Part of a small language model's weights.
Architecture: learned positions, biases, tied embeddings, normalized queries and keys, capped logits.
Training: a variant of Adam for these matrices, 810M tokens, 6179 steps.
MLP neurons of a small language model. Each row is named by its layer, matrix (up: input weights) and neuron, and shows model dimensions 112-239. Each number is 200 + 30 x the weight over its row's rms, rounded and kept within 0 to 999.
Before each neuron's rows, "fires after" lists the tokens most often just before its 100 highest values on Wikipedia text that the model never trained on.

fires after: "^{", "per", "ad", "c", "en", " per"
L4.up532,189,173,228,194,215,212,126,193,245,198,160,218,180,240,186,263,145,228,205,185,201,219,139,179,135,176,171,181,141,284,234,200,229,214,182,171,194,200,245,264,161,168,211,184,190,167,206,160,266,149,204,164,195,218,227,146,203,177,183,215,166,210,273,217,184,138,191,197,237,171,162,193,237,201,216,138,203,186,197,241,215,231,199,218,187,191,173,195,246,175,226,175,161,238,202,193,187,239,193,237,165,204,181,211,215,116,217,242,193,182,191,173,187,202,205,292,192,239,241,144,186,201,200,203,179,186,204,196

fires after: " United", " U", " the", ".S", " Ch", "ist"
L6.up815,182,241,219,265,180,162,213,204,213,225,175,209,245,224,189,222,209,201,226,159,179,162,257,195,181,207,166,197,214,157,214,141,198,194,207,233,239,198,207,261,203,195,258,177,255,189,158,153,202,161,196,184,247,244,199,191,254,180,176,168,163,185,282,257,227,159,179,211,153,221,225,173,218,215,212,243,225,174,201,238,203,215,187,259,165,223,211,153,164,203,138,216,153,207,198,174,178,248,242,258,179,231,186,167,213,224,233,170,166,217,240,204,162,185,166,231,200,166,248,188,203,172,195,184,235,149,198,171

fires after: " inter", " dif", "eb", " det", "oc", "if"
L4.up807,191,236,200,206,237,155,192,179,154,235,164,230,203,218,147,237,195,236,194,252,176,193,213,212,159,218,191,185,201,202,203,229,197,231,273,180,234,187,234,244,184,201,205,221,190,156,142,179,212,233,110,183,214,231,178,234,236,186,213,199,195,260,260,208,148,192,232,210,182,190,231,198,230,192,235,197,180,150,212,228,165,254,212,257,159,183,172,210,161,213,184,198,161,184,225,209,183,191,226,214,226,249,215,189,167,231,173,210,157,262,200,166,197,201,177,233,218,190,226,210,199,245,178,176,193,207,163,135

fires after: " /", ")\n", " j", " K", " ro", " R"
L4.up514,186,203,186,173,247,207,158,203,190,246,211,199,226,141,183,109,186,212,213,188,206,160,191,221,184,225,211,183,211,177,159,181,236,211,228,284,194,248,197,165,173,224,199,238,215,192,232,260,173,195,209,178,239,181,208,147,234,182,202,165,197,234,214,255,166,189,152,213,192,207,245,226,160,166,214,207,149,198,201,176,215,251,202,210,204,215,210,170,198,194,244,232,172,213,228,249,252,188,237,230,150,178,168,208,201,200,203,203,198,269,236,163,185,152,192,221,193,195,222,191,266,194,157,289,232,158,188,228

fires after: " |", "t", " by", "\\", " "
L6.up345,177,204,138,194,119,201,165,226,161,238,224,134,242,142,235,234,234,156,195,230,220,225,171,199,208,195,244,204,267,242,230,207,188,194,134,229,186,175,188,199,181,154,171,202,267,168,202,226,187,221,232,179,182,153,172,165,172,183,252,179,204,177,200,186,166,208,228,214,204,184,210,196,184,205,183,209,256,195,155,199,250,164,200,181,234,250,157,226,140,176,157,233,210,217,163,173,211,174,152,230,199,212,175,213,216,157,192,263,207,218,162,192,212,231,121,238,214,227,239,182,185,217,219,198,232,199,208,192

fires after: " ", " on"
L9.up668,180,149,222,212,208,207,186,207,182,203,233,202,223,205,210,211,162,177,202,229,253,184,203,193,163,234,232,209,176,191,231,223,212,217,190,217,236,182,195,178,167,174,244,234,236,182,175,131,204,197,214,181,192,172,183,229,196,186,204,162,263,216,212,207,210,208,151,186,171,195,218,215,166,160,220,216,256,205,204,199,228,230,208,210,192,167,220,178,245,219,176,201,182,205,199,194,180,247,184,226,220,141,198,205,196,145,194,224,158,209,134,197,198,180,171,201,213,198,229,209,213,185,141,278,178,185,174,193

fires after: " inter", " pro", "e", " O", "le"
L4.up805,220,219,204,220,176,264,168,146,209,191,187,235,265,187,135,173,202,160,188,204,215,167,206,202,158,209,214,195,212,220,206,254,158,233,222,189,218,204,154,220,144,170,233,257,189,177,185,192,248,204,201,208,196,162,250,228,193,254,175,196,152,207,187,180,217,250,176,208,190,154,221,170,207,194,198,252,216,172,194,224,220,261,241,195,185,196,179,258,160,227,175,197,173,200,250,250,176,217,188,238,165,183,223,199,227,211,175,202,173,202,246,210,243,216,229,251,198,219,184,216,187,161,232,237,222,177,199,205

fires after: ")\n", "\n", " /", "one", "mer"
L10.up466,159,177,193,214,227,227,180,187,171,260,199,152,257,208,219,234,187,201,196,196,176,163,130,171,214,180,189,203,219,220,132,203,201,172,225,208,124,174,232,231,214,184,201,204,188,172,198,248,192,212,221,159,245,194,234,180,191,253,177,224,141,212,241,231,180,237,181,230,199,154,286,217,265,209,186,183,210,165,187,223,193,254,148,156,206,164,241,190,193,231,194,203,131,199,195,183,224,220,190,174,181,176,201,239,158,213,222,209,178,268,169,189,213,177,189,231,229,173,220,223,184,185,184,231,236,286,174,178

fires after: ")\n", " M", " |\n", " Sup", "5", " an"
L6.up638,195,160,189,216,241,230,170,144,185,209,168,249,230,192,169,166,229,169,204,220,222,191,178,186,125,220,191,203,200,122,211,163,251,201,190,203,153,214,279,131,241,225,165,200,147,172,228,220,176,182,198,221,221,225,258,108,186,205,223,179,204,207,194,228,241,210,235,245,227,167,197,158,188,185,194,237,234,133,194,186,242,219,220,145,237,212,197,109,144,169,166,180,206,166,212,237,201,210,144,211,247,179,162,186,221,201,220,204,227,174,233,158,176,219,173,217,175,223,193,187,225,219,173,210,270,246,195,187

fires after: " ar", "ar", "arri", " University", " J", " est"
L4.up655,172,177,197,211,191,172,191,156,142,228,194,199,201,129,199,164,160,205,219,224,211,198,199,210,272,237,209,252,265,182,188,176,173,236,207,215,229,224,193,191,148,182,211,196,162,203,185,198,216,202,222,183,226,189,236,185,206,221,236,113,237,194,163,237,214,203,233,179,200,186,213,236,246,134,180,174,187,230,172,224,147,200,195,240,215,193,185,232,240,167,198,205,215,164,161,198,183,181,186,188,196,209,217,173,154,203,239,260,182,221,200,203,199,186,197,209,211,195,223,179,159,156,217,267,170,226,182,147